config.yaml
num_hidden_layers: 8
hidden_size: 256
num_attention_heads: 8
num_key_value_heads: 1
head_dim: 32
intermediate_size: 1024
vocab_size: 8192
hidden_act: "gelu"
norm: "layernorm"
norm_place: "pre"
norm_eps: 1e-06
positions: "rope"
rope_theta: 6660.0
rope_fraction: 1.0
qk_norm: false
attn_scale: 0.177
bias: "none"
tie_word_embeddings: true
parallel_block: true
init: "uniform"
init_std_qkv: 0.0438
init_std_o: 0.0
init_std_up: 0.0438
init_std_down: 0.0
optimizer: "adamw"
learning_rate: 0.00188
lr_mult_qkv: 0.4
beta1: 0.9
beta2: 0.98
lr_head: 0.00938
max_grad_norm: 1.0
warmup_steps: 472
schedule: "wsd"
decay_fraction: 1.0
decay_shape: "linear"
final_lr_fraction: 0.1
batch_tokens: 65536
max_seq_len: 256
doc_mask: false
train_tokens: 338100000
max_steps: 5159
dataset: "wikipedia_en"
MLP neurons of a small language model. Each row is named by its layer, matrix (down: output weights) and neuron, and shows model dimensions 0-127. Each number is 128 + 24 x the weight over its row's rms, rounded and kept within 0 to 255. Numbers have three digits each.
A block is one neuron, or neurons of one layer that tend to fire together. After each block is what it responds to, as a language model described it from the Wikipedia text at the highest values.

L2.down163:114113164090078145098165171125145120155155126155152149159118127142108117168165128076131112159100153134150087136097083121116134109134119120133176134136110151134168107138127130109116151086123158139167129149153104125117107138116131096123172154140104140137161115170123137139114159107099124123136144147105106182140166117118142074132107144105122152082082132123106154135084099145173108165103
L2.down386:141137106113118136163120115136130160164119134150099154110122104113110113152117152116125155121153137148108117170101120104096133134154099112107120118102108110127113134073118137087110145142134133137139121127089139138192156155134109192118156086114142078161139129153120132116104125109192155144134115102125185159134170173156143127166121184144113123140086146143102154127130112104148141128144
L2.down414:073170143166121140165151142147124112117125168113073126115119117138177161131124129153089146118138153115102102112122142160134095123121116140158126115129140117093127150129132157134169113104131144130131143117110097117148144164133173139122131127135083121145114145134124123105180105156121095098139098077138110103110082143100121135129140152148160124136123137098120105098151138130143139096194
L2.down530:130145100112112091124128092146155127133096109108146100133163123124140137150153128131096106172121149132133123106129142109115105163147108156146139130111081154094151118117138162118146141165094128124075146117095145113134136171154095167100166107164102148178133165148120119132081182142170136121086141125085152124124135171149122116137119135130141129150119155136120136127144149111099132158127
Responds to: Hyphens in the |---|---| separator row under a markdown table header, usually the second dash of a later cell, as in sports-results and awards tables.

L2.down100:156142135169131092119080142127148107132088112115147145146146135113129133134087113172121107137089156131090050128130149108116093171148115118135111159129145100092149090139108131165151112113175137125139163122141137102126163123143184137137153160135154106101129134148113140125122123153138069136128163147162130101125086121171162138104105081117127153135177161124114117125096106153127126105127
L2.down178:123172095115137113147170138136108111161095135118165119172168109139152158134133092132086117114104142134114075131116144090161133128111171109106134127137149120108108082144086056108132114100137108163136166125067124086115152164142166153107137131092131121084129123129086076126163122155138135167118143134120149130134108169144116110133098138105135150148138126124145131151117114107122107163103
L2.down366:132123133123144126118145095130122127165113144121151106161143146105140117111153142151104085124147120135091112115135173146115123127151135123146146127149179126148150106197126096154126134158119138122119129087091123120139128127168109149148137095131189149134096149126123107131090126136165132131088165100126150119144124150136147090124075119117134157101111091102078140117099101094149097128089
L2.down512:113088164084098128120162115155132120135130151106103124126172156129108105137158131130148159134117113136129104109158138176090160134142132142119101158147169121094096169134121122128163164127116132134133123122089137153136130195100127129124100109114127150112096119114118129116114146148144116155121108153099118150088161133121164120141124133164143154128085160138149132074113105075114110096152
Responds to: Middle word-piece fragments of longer Latinate words split after a prefix, such as the la in acclaim, lu in exclusive, em in commemorate.

L4.down15:124168125119164119137122074157128103113091082121140119122133116130093106140114100144129113187065152107104107155117133111125155113120125122107132108133117142091145158140121130161133083108073125109161128145065110085177102146082161154116129165117127104120081158137105145140133152133129070142143117105138104092134075173130133144118126180110150143118143157134133116094166107169146130163123
L4.down164:111178150122119122135111106194150131116120134165146118155177136148204111139147142169132088222141093117127125101157168110081118104138139132122095135122106149126145137151090131134087136140163135100114171152144125093146160147129130121131136153095107139110128146128099131106085130111157142131135092138141125108171150068129134126157118169092099121117142122124132136149134121103136138158141
L4.down169:101140126124165113183139130179102128158157170149111124109126125139101143104152119139132088183103148136112145129161117150151146129135101104133122139127163140114108133098126142091141112119117100154111136135038113142121088132129105091143147141139140141097131124076136134156117120128116124158120088128144139177096159136092153132133105125151151164112145115110103114215129130137103129179161
L4.down199:134122111150101109135103165128129173133123097094092117122126141123166105082131113104133139129135101138161137173084113095139107131102101127105114092135139115140133116152155147164158107135121120158169142092114142100123168130103106130093114125128106103140158111154121132169129147127128149146165090092128138130108118100138142147101107126148114140134113189105164150090147124132137130120136
L4.down201:132145126137136135162152101135113116119126112146129153086149151122156146160155121074120156171139189131169153127124099119129131146078136134123119122144117083144132126098102099098087103143101137131147167116157140094097163129101174141132137101137156106108145091107099137123132146131107109116151160214159129146117114141151097128090165097138138108090146125091113179101099127103114137124172
L4.down210:162164111133152130137162122122145120116075099156110179170112150138122096134106131139115175123187169121080157155078140127126118128161125087140107096107093122158106136126113146127128111133124136119115124136115109092101168127159130131126147110142114097146147112163109109097132117152128140141098148107128077122157180120116127125115130125132122135138109125152145112116095167127128128112134
L4.down367:134127111101146109151185164124106130150120135132127099176116097122135106126123132127139156143156131123140093106124136151117145128085144108103144102174145084183140166101132125141156099132116183116168144093109124114110099125129130091058147138156153118143161138132145142134150109114086127106139076098100100129096157152111071087104127124123129113125147186130153089148119153152116136150160
L4.down377:133104161143192126140115139075133101109121129116088101141127153139123116132150145156118125104136136157067152143145165130137119103132133095110089133124108173123146122127104125107145122090117072105111146132102098139122156112165148112147107103127110133118104149153112128131135132138132133109152136116131106123142094117113119138123094126120148118076162108151093138139123154155100125096149
L4.down536:112148165164140152121107138127106103110128131111132152126144114079133140139096102073129122117129140138135133126119151117126097092161139125101123104110110132133108107124129126105164102140147109119131110148088148137094109134157128093133138136078112091105099166187127133177115130156119126144113139114134123151140135130162170127126124130124114151130156120164135164086128077162070106111121
L4.down576:123167128123070143164058105131116090108116143143137125130128101158095189155139125123125136110147150156122142130137115116144105128134117132097133081172136132103137149163154112110152093101095130137138141097137118114087146159120137149097126140120147114125123090165079146140079099152096125140154130131178171109161177080188146121137149109125118119113169122178164108137132121157151150107126
L4.down617:161100118104139122116120110108120128106102124112111154124121165135150149104076167110102167139112138132147156148139095072128115137076170090120095111119145109160093139129094122111118115133067133163145164144092152108113160157120143132111119153131175092142144121114092139151090133092178140106159134138132108184119127139121149125116129125131115119167135138136153150138117128140104099115117
L4.down837:121115141126074104113131146175078141155132156147133128075105148134123116139156140153153119107101123106113110118148092143118153144175120132116144131131117122117134152115102150110109095153167144172145127155139132118145147123122102114157140116160110150116146152114123172125139144115123118148173123147128151075156114165152116098119125114165124161148139104134125160126135155150096152174135
L4.down879:147142100138174148095150119134120165108144122166146179187085108092118161107157130124131121111156118141174096134108156167123100096107141133164135111142143161109151118124145105141100157138115160090120114094125159083093136149151095177112055108163148109136123138138126128147097156137168131145047117148138088137125172145116135152133109143116154090081097106162114137124145098140129150083146
L4.down981:092200152149167110105118110093118099125127157112095137106154098132143118116084134078132115141144116120135087135122150163099145139117128137111118121143126129162107097110127080123120134151123159155124110103133108123118129151117097140137167106122121144129126101135109092155110119130164102146069175131110114141066098162134130174098148151150144159167106128135103170128158122094117136127111
L4.down1003:149137137108178137100094116139141130123125188166079126136110152083146147143128126153159153085108113112162116155111116118143157084135131124079106122123130132159093093167095084133124103134180120143121156136076126154122140128128104094138117142125150129124110141132118102110150159139102117155195144132160078081162122112127149084106134132131119134113118161126112124137076173140128128159156
L4.down1014:181074115101140130156133152128124149102162121114156121096100140131134120094133105143152136110094170105106164147149140127144183111083159114105147109131087147119121124132148105091112157093100150147159087136081164119113147117114110151132079128110142127093087133087127139152141136144118133077089172150157102144086086127128137147124124069161128107108158140123144119116151121136162104108135
Responds to: Inner word-piece fragments in the middle of longer words split into several tokens, such as vague, obvious, education, perspective, rehabilitation.

L4.down6:139140087102137121170162134118094135082107124160139120170139165120128087111090164133115159130179148120124161115151095140140129128133138114123112113113131145149116113089119132118128096134132160096159130128131186175123109076144122108122130131114141145131162141131157114152159151158151126140136152133125082156125128111124129123101160165140113166151137102089099125117160128145107123152089
L4.down32:110140123166168143103125117091130134105157092118133148138115134131095099144085123130123142121167119182088153165158135133109116156149153111142136155110160125131118084117146104142119132145132091104121124120135158148158183122128111127144147120100144149150133126154129136163095116140126100109129114129129147157108125192089134110121125149108109109111096135124092105154131133157107127166112
L4.down178:079121146164107143129129137147127162132168099133179120116086138091134129089119151124111115141108139093144136106101112167161127109086103104140161115148161120165130130134108107120155124150113109142161137109091133108142164130130075150119111113127115129165095113150147111102081154115154137139126080104159163165093131110177115084102129114126139074079051154107122123128118166147161143165145
L4.down222:089128147129137133082104137125146112147140144066075148115155120128117141141077093142123138125130128126105121136173121153135106103104154086116127142158147111149138125138162128145159183121144098094120169121129085143133112147167107141125153126146098138143126099140113118122136105091100115110146110119106113113095096144147124093147149119134128083149134168102133147143084120146142119138153
L4.down250:111137136187137154125135117107127136111155112158141117102129130135112137149127121124113129117157133121121113092175112129156101132093130130165104125138140154160146136128146108123142132124158064122155138124089113139127203113154138145119180147176157123164102105179122175144087091101128141110114088101147145163162120118116127099081144158105111121130095157121140108132111148133126132140149
L4.down332:100146125148080227113124102135091115121110119133162142130113136119133122169139123131116149141128145081127092138087149139110114049145132103161101117127124143109112087126149171138147154140110153174150118123092150119122139167179158094179142108130119159171133148103158147139090148134135090098104104095112093175146113123139115111112114129051133112162116145151147087145136106109145152123184
L4.down396:126127137130137129080131091151148131123146114148134094127131101142086143123123129110144113140120124146111115181144164113138111069124141137137109104117157136109130135133165117116151138102088085108121115157116164112154148130113131128099108126201123146118132137128125140118094101154114115132139129099133124142130146093105146165125154106143089131133114128138124170130132131177120122146157
L4.down400:117139140159135157156121101131166117150108162142119085158114128111150135127079118114147160120100150099121113108110137123146120200155122081124138147121079158161118103137117138154136102160143128142160121186170110099100116157141165168126133158112144152168097105119150095109142106098143145113149127139131136090138139080107126140095121095102158091132139132131133105162099111140138117160119
L4.down420:116155122110110132117140151112096115100116137139156102169140156101111147093152103141134117187141165108159122116153089128134136154172109114115078174105149092078156123123144137144115119093112148080138163132096108118121135173118108117118107204135134139101140112115104155104138127102143086102108132122094130141164068143181116124127167126140140143169129138131140110118078091118142099116125
L4.down482:127139115156133117158123149142122129075120144154136150100122113074150124113156085150133118161159145167157126092126135121113086144090175156132115125130150098133161081108131118106151117123120125076111165132096108116091155123145104157122137132102138126114155109125121155130133129109096157185122184100128150128114092113143152121076152140110131141134118095111094115143123141094082128133124
L4.down538:114120147117111157129086142130158156119138113111140113148120145133096155090115175084131193122111138198151129114092122131125112143097096132126141145157134136121146086153112127140083143133097152152144104146111105133134147145129138145103091091147113097142112117133119146155102130144174142153125121128155127126127124094113122152112168088116098108119081134147138148163132134151167127119162
L4.down728:106153106143141129122089127147142109104138087138159119107128140102133117070133176117118104146153138182094151147153175141103162126127117118164100130131166092103099134107139140099117098152114089161111115108118136140137110145125094118114143163159140152121082156176153179094092142154107150125126119147138153133108128108142124134137124141131147086143101114155123134167126081092162114102120
L4.down741:080134143136148162132134115125119189160107110116137128113154126169113091130092117137129075141124106094127108144082149122123126163119069092116098129175129101172107126123146124151111121119128163156151116106091135121137187138102167152082082128146152106141126131164170125129090120180134125107124123126087122120148149138102126142094114159109135114143132132141086136103142135137117102116149
L4.down860:109110123179144140139153118148089161119119142126130066129150138118162114150119100129118099122080114129134111104102081140126145166150140160069094116134113174133154113120144145133086137163096117150106137127132145132119159140133168140137136145120124160144101108118095144140123181130085075093099115118184118173122119054120139134114136135101145127167151105123140138127129130137171106107134
L4.down946:095123139099163192139149141099097145110156119153149152173143108098127159135149112147152126070091137126101117109087122141139158124132104154126085174079106134136126112160149161129146104101117127142071105141149144137135122211150142097113146160156093135144124120128089108125129083124107110098117124088152161149143143099098136120076146113175144121155146109142141167167132122123146128115138
L4.down1000:137148117133096170097106127124098113162139119124144147159134154113106106132135109068139112106078108144147091129135120116122178093164124103134143142147142147133129122138088163139143134166157135144087117140121151095160106151066137122140080109153105091102123109134168119127116107140129147113087109131134122163146110122112077086108121115157085127105080155159069149150132141117157094136152
Responds to: Dash tokens inside markdown table separator rows (|---|---|) under column headers of results, squads, discographies; also faint hits on infobox fields like Succeeded by.

L3.down348:122191153150094185142099165153091131142105112116149180135107111122138120138117161117145116111120167100130122145130066098116119108116077103129106145091088118161163130123159162142150122146105153129102117142103125115112108114108134123127111144125169093138112143091191131152133117074119139140148122091103145103163108099171091129126130142126152187116135142174131142081137155113134129137096
Responds to: Year or day numbers right after a month name in dates, strongest in Wikipedia birth-date parentheses, such as born 15 December 1988 and January 20.

L2.down21:134155063160170113114103138062119129112136100122128129139108147099083132128131131161122117136146137177134155142103118126115102125141107117121116134070122151158157140109137126089142138109140100121100101140052117118138147169131099132120133122117115111145087128128144094138101154132083136101162109090139143153115123117139122143157129199144162120148096128150118095185121087119124109127172
L2.down68:139098118144148122118102117119079117118181156144157126109109143114142102119093129174139154094135123147067089145135126157110118162078087094194133123106139136117116190094121106132130127113130119088143126146117111083110175108152150108142099137167176164145104091139134126105126135103106147139093142103120139133144142122135136130148140139173155145148132112112110114109153138109121136151161
L2.down468:144127166170165145098126137091136127149141112130127128102125083136141120121138104115118124126147101156114134100152087165119120133116131141140128104094134136132145144109137110111158171118153104098135110088085164141133185124127128124115145089109124147127107117185167153149117130128119162119148108129160133135114125151145119122152149128092171109158100138103161126120137168128103120138127
L2.down667:124156103131124095170120152117120111132133129151125104125158198132104127064105135110153112077127117130069159148166120106140137087136152130130095144096143131134113127106126143160106143135132131126086109130104070111128139126173170109132092157173116126125105134181149086113081135104100104108163119121135141167128149174151120127136144157142094136166130177125115159117137107138107129128157
Responds to: Newline tokens ending a row of a pipe-delimited wikitable, right after a closing | and before the next row's |, in discographies, election results, sports and art listings.

L3.down551:168104148167149130140137149112126112121113155175167136155216174138128081126140126113140133108105130130090108066143144145101149145089156144118108129076141126114148104108098123124091088162146152145184110115123120135180134140115119157116172113101096151129152133097082144131150131110122081158105138116105141113140136126111136123141114125150118143113099125130125112113135166098150134121163
Responds to: Middle subword pieces inside longer words split into several tokens, often after a capitalized prefix, such as Int-rod-uced, Pre-ci-sion, Rel-ea-se.

L4.down31:186107147110099135101143135192162159166113143136143145134136152118143116083108118158130102086106120124181139094102100118129136120107118151096115130099148121134112139173168117153181122159140122182151108118094117129160148137168152111129123143124119090112130144111139114100163142138131120111143121097122136110155143144198090166080142129131143143155111127123149089095120145087105118097112
L4.down44:082153130142114141140159078132137158137144125136119114081126142129125118127079104133152145142155130134137143123170113149101158154094167112147151165110111130144127131094152122168165079132137090115163103125168113097124172126121156157151130135103145157083090135146182145127125159157110135120113138155127139132144114171144103104113170122117133108103107118080107117140148105149138132122156
L4.down64:109154117130106126134154144146167139147108118064094129100141083151097106128154132146105138119120124165116125085134100124138184138110164149159104163129129107161117151123175139129152141133142125130110108150110148103103141094145124107117104153126130148121114155124162138121145127160135096123131114120140133129103117129186104171089126131139150126188097121161130130101115122129124128149153
L4.down89:168117150160138118090142108095137161179103142155096127103168126102133084111151128128132097117125105117111124150156146075139134103179106168138117126141086126146132137166109117084086121131147139117110114085100138107182142140097141117136117119163127176143125188119115080144067139104158170099116156115108112172122146138172118153129089156134087122112106111113116135116128126076087137149113
L4.down173:113081078091167113132102141105139123118134157101165135140096102127154091144138140146163092130098132129142133130133127149123145103096111133166115097129113145088142135159188166119118140184155133162154076107154127130141119140071127139140112147121116148112155120133119117140130109147141127112160045152162108122121133131116119156119183149161112123164125154149118143140095131098136131110110
L4.down275:104091093134138146108144118093178134116124112151122099113111075151135075131150110105102137136109133114143138110118116139141104113086131144115159117122129140144137161145083128150108158126126131163184134150094138133130163138086096111097135122154163138128106114141115149133091171120097096092114125126125117143088198137134132129142122119113079127132081098099112139164119136129132152151150
L4.down322:159173130202136103130096147102139127099140092115141101100114107151106149141146115114103144138114114123132100097157109070110098099104153106129125137118139131161136169116096130123153121121091160133130142135102169101095166113123140103128087064140136120112068133129177141132117147097126104085125147127119112172134158139153095154151142155106105110149108103127110105123108128124135119150175
L4.down422:124118120124144132156148169153117144130113102086158158112118127157146116145137127127155096130107127088081077169138122101115106150124089131140165122147115118131159126150087141123103145136144158166115113105103095155127110101107126112124128116176165162128123135076142157132087121144148134135090101096090073150126152138117146102116146127129128142125123131145140114146157088090121154100094
L4.down457:111132103149163133120069110143096130173157100151114139078118145124123138145102133121149125088148144138095145111125094107138080122124097116111131149106161113122149126108122116126137098125115085091160110152133155117122216142132083136112128121144129090148157122153153115135126147112116142146134131120139117126144115169127116138128163162110141140149102138121121114178139148120091149171144
L4.down523:120151093131109141115150121094157133130176088098135115136114160135123128150148137100108123121150124108148132116112143128162118086150118108145134135156176118127077099130116148139139162134100123132139137082089124137131154139155168106128116116112091103109143147143131085133083110129104129103113108087130129156125144100061104097144152152088179095129125126078141132142109134137147135171131
L4.down637:134108159163107123118101126080085123151121100071115128146141124124120109152153117131111116128115123129139118107140090096149095130120148159095101130148144181115118126139174116116127100115147138115121120108078126147169115128129086129142122136131142157143148155144149149159123122115114118142086095129141129149120107146149100148121134142108164116159147072144141130177119119109102147135144
L4.down769:128136114158160098118132098147108157119126108134122129102162110134144128129128108137106177141110124155121142112160106139125164140134137150114126117079124118120095109079147083138051151130147113102172134122143126139166144151135165116137131173107135109126083128129108113118133133096113103129131112130106096158108127123125189132145097155132110125129178131119133130162083113193163161125112
L4.down772:126106076136103147134122124161188123108141109142134120143117108120099129168171154094149134144161170134134111121122100103167074109116084189117136147122130164139140147118140114120135119097146107142143108164178137108151198146110141134112149103153151142102068105157122132102102157115087130142154152122136095083140125157126108139066133122112098103125118135144134183091135139113150136175112
L4.down789:129132120151059146140108120072152148114132091103148163114150121145146109129135103169121162115170122119139124118153139109188144157138119148058159139096118109114127108171110138152120131131144150106113097116116115160144133152161142122174119134163116143109118142138122138139142123158079111100145107162135074062129135112076151135143117107141140124124127172107136141082109132105110118110120
L4.down951:118143103126129152107105097107114140132141128127093130114149127129131110127091139130145127133149132148108167074148103123122129114112150123112151115116152138107117126103174098141155098143162111148195073126150131135130177138115122102103130113115128157095133093153160115132099182124123130146145102168125138126127114148163122126117135109122137118135100104101124096143151114143151131167161
L4.down1018:130169186176114149129109148173087180132101110126136123103130119148133107168156163140125129105129137119157117121133108135131096098118109138116129137100124097127101177150086122168118125134127156137133120111204132101150155144123130131095119093140114123085113131160121096128110154144123133127117124151140111120119124139190117155152147124112126118171091114135107110163131118123126136160163
Responds to: Line breaks ending a paragraph after a sentence's final period, before a new paragraph or == heading; also newlines ending wiki table rows.

L4.down10:140118118071179094139125103123153082101095137163147169110167149123110096104098141083141083130150121133121120157131112096136166125101174159133106084101122132156142135088102138121094124131140116103117134128099111162159122114129095113145140137132154112104086124092165104108131168138108106116095147109098164140141116084093117143121121154098161094079119129121151136122151151174161109166134
L4.down91:174079122142192138159112115112132116108123110169122149119139150092122120115133135150124129147133127153122129118120129159110084096172133128117093133142081113156157128111092150125112100078106126121080139118133141175178195103170147140152097149120087148107155111151107103126138173149093122170150160151114109091156126123094126124146138136134152118131182075113164109157167135111120140126102
L4.down146:122121129165154128121132141129106173141147144111111092107104109135139144155162112101130127123146125130159130095120106108125084131125106129125130143176161137161170144137113149120134095111124178135098153086176116102170143166107097153106131105137107098079137110109174127147111078118127124156070096115151109148155118087118127148102110128164145126100140122154111129123120103108113134114153
L4.down215:146123128127194095167112149131116124148104150172128148179111171144122090153143098151093106181104119138163183087131146109096107137120139162115130125102102159144105065118144149107120120149150112141152173110128116162160158153098138163126122125138125145137117117104154126121132106144128122150089139139139129117124126144152135100147100132129137132089162071125146129163133075077107147141175
L4.down370:147153139139136141136151178140064149091129130160126187134130125138111133097149107123131150135154152128140182131094122088136115108099086113123138119133161173168124140105140144134179160139151131116077137159098108107104178128151131116149146135164128108153107159132131142125139087148095103125113122136130124141139175121095177080125143159124100107109123118096129114129125158118163125125115
L4.down416:144108116155143132140184155114079129117110155103108147141147155102158131151075108132124140122119161115155129097080137164107110169108148119171138119131149080150127172118114151140107133119124161133143106165123153163130135112152130172126125144093132118124104126088090123120118154140145107153127179124120128125137131161080134130140151160138091125190101118142120127126164133102075140139088
L4.down449:179076145130156136127129138115129150111161070106161116133132117140120085122085170160108137140115142148135117137151097076153125100091128081136144109115106156150098111131122134143121182080147105127148131102120110122144124158102140173080102121123115085134145159135113119142104165152130120142149111129148135111146137113135128138141126152106135142122118113125090148144123164129149126118089
L4.down524:113133112160149144119098099098107131134134111107106184150119102141123127126151123132138114147148176146081128125128154129132136133129136093142180117137093092123150117119127202147133108131165159129129103097147164140114099109121152149179194137111128139115138126094161160146137061127124101174116110110095151125140116122147127107100106082129113163143175102138149124135118074089142144136136
L4.down624:158096106113182135151093093136127142125109146144132142144111151135128128145138109130101151121131088153139118119146164107188139124093098148095107125109116167123124130123081105120125118103118132168140138086064169151136140173141140160142098134100102119086170101106094132142134157137118123165094178143121143152154109116157143121138189142162156139149143106141135120140126096133126103135133
L4.down643:143094177112117129102128117162150104166133119144146120137151111089108126082156109134168140133112119132095154141137116103129150147125122138129120127119076094108106098128117131135098119109120193140100111090126119096151130132170138099123104142164173089145163116142100137139104205106124164182186136165117109082113089112113147133144112139142083112140140142120140162177126100138121162130161
L4.down731:138096156147078134144132121149107149126147053160141104167120144143140148122121163125055112107150123066110172115128104136139129115135094120132140143172146112120131118130181126116128142089142125156099155124164163139132134128138144121156154095137120104134120120132132102117112097153110161138092085150115083155112142102107132143105098126114127141094164148072130143107133150154080138135136
L4.down803:110126115146129110107125132143156078110100136085114129158082132106149125115141117159152145168161139077157180108120122107141169122126065139101115131117153148131057154139141120130140166151094112091120145106134146135152128118141085119103152138182138146142152098127118136137106145068126137179105113109149133124095156115130142126131128180143165164113123139125108126104141138155110089133120
L4.down813:158134102150169143120140119102087133155156144159102142140095122141125140148156148173068155121121103112174130094100081141104131114146090118141139121115123127116155087120143176121113126187148135095108121126163131174060096160089100170112125091085134151140143114145136127140122130125161125100127138134138151103141120153142171116114165167127088085137117103105128131097125103138127149108119
L4.down861:147129147125144108127111177137108112085160107144159150132159113113106134130092178113146120119109091134132119113121137046116127129076119165132131126142128163145120141123049132130143184112127105094142119127099158111126146134127149106114117145169133153126113158130106139134109082133100151126104116080130120135148118091141181154160125134095141139125131134101138109096144148119140129136118
L4.down914:165119146118171110159106117095095167137146140161123153140114154087140140131101113129176104136143147097116137129138064104103136154167126130117092128135116127128151127062146120144114118157097086130049150133128142130087131171077137132122129122127122142132139120124105152136093154093148136137159135158170110121136154142125137131120124113152115106101140124146141085157113153095142102155105
L4.down991:124172110137175140101084133128129101142127122141127157124133132142135144112146175150139156155139127172157158137119143133102132161129107117089095097193127140116129125107119171115145120129146153113121107168132176189087124159157136102111152114112112102121151119130102120124097139148139138153140133149155133089149100146125167133111146141118117127156091128118143123115104087091136137157102
Responds to: Final pieces that finish a word or date, chiefly day numbers after month names (May 6, December 2) and nationality-adjective suffixes (Tunisi-an, Serbia-n, Canadi-an).

L2.down66:076166117165110147170124170112113129111123161142097107135109187103150151099124136092122115128116131110142143117130163118105130153104148175113135140158120136174120129126171117110099138141095144139169124139136135147150103112183127134114170110134114149073122165132164168093142132120149120121060138123110134147120089082110157095132091111118131109099125131151115152089116101152093130145167
L2.down213:131115117130140124115145124110096123105150169144135161105112133122160127152142214121160129152100067126113086092115110083133107116115141091130113155112124155186121140111169109111104108151105111146102141101096120117152094160098149116114164101121121151101064128124151101146126147115125145146099131131095125142136129108109123122088131145125110120150149125143138127131125110178123134125129
L2.down740:148101107149124134212100145142117116107143144139121146102094159122131089116153175130156135144128124113118126135152108116083113117111128104151078102120143128143132154118151122132106137140101130123153130120140126095171181123142121123099119079138140147116086124101181129125108115150102160120116072125144087125134127119108111143056117154122081131123125098147122116124154084128128105077139
L2.down853:175113159112135097132065112110168083110129138121117129142117120109122172117106143135076123126115101129123128143129134144130122097116108157135094137128105130141111117113138129121118122119078096107105131108137164080147161094153149130146131148158153145125134098113151127139121124072107123129088149059102154133165145114149118140096134135126183140144136137135105104154149124133134127113106
Responds to: Year numbers and their first-piece tokens right after "in", "on", "from" or a month name, e.g. in 1794, 3 January 1895, in June 2019; also day numbers after months in tables.

L3.down394:146138097137138108150142112086123157133143146135122127114100151139129095131123111116145147125159135129074154130126068118094125166114141099133118141108126160102151100085141112173153096145139109115153095108162133135145176077151119129142148099094135129121103123161167125129148140127133125128146101132081142157122091162123071142158127160118137127116120147120125126134140133147150122130119
Responds to: Double line breaks ending a paragraph or table row, and the first = of a following Wikipedia heading, as in ==Group stage, == See also, or The series.

L3.down913:090125166132087146130128146161142154126148122120097116108161092146159146099155180157136147117141108130140085171139123094111117113153106119148157083120074089106189127117112129100140128141158120132166075174142155093135151110125165166119112086100135146122125104134135116122105121135175129138140116075129164136126128120179075123113130127103133136128107125138119107111129164125110153102115
Responds to: Mainly the dash starting the second cell of markdown table separator rows (|---|---); also born in biography openings and infobox date or detail fields.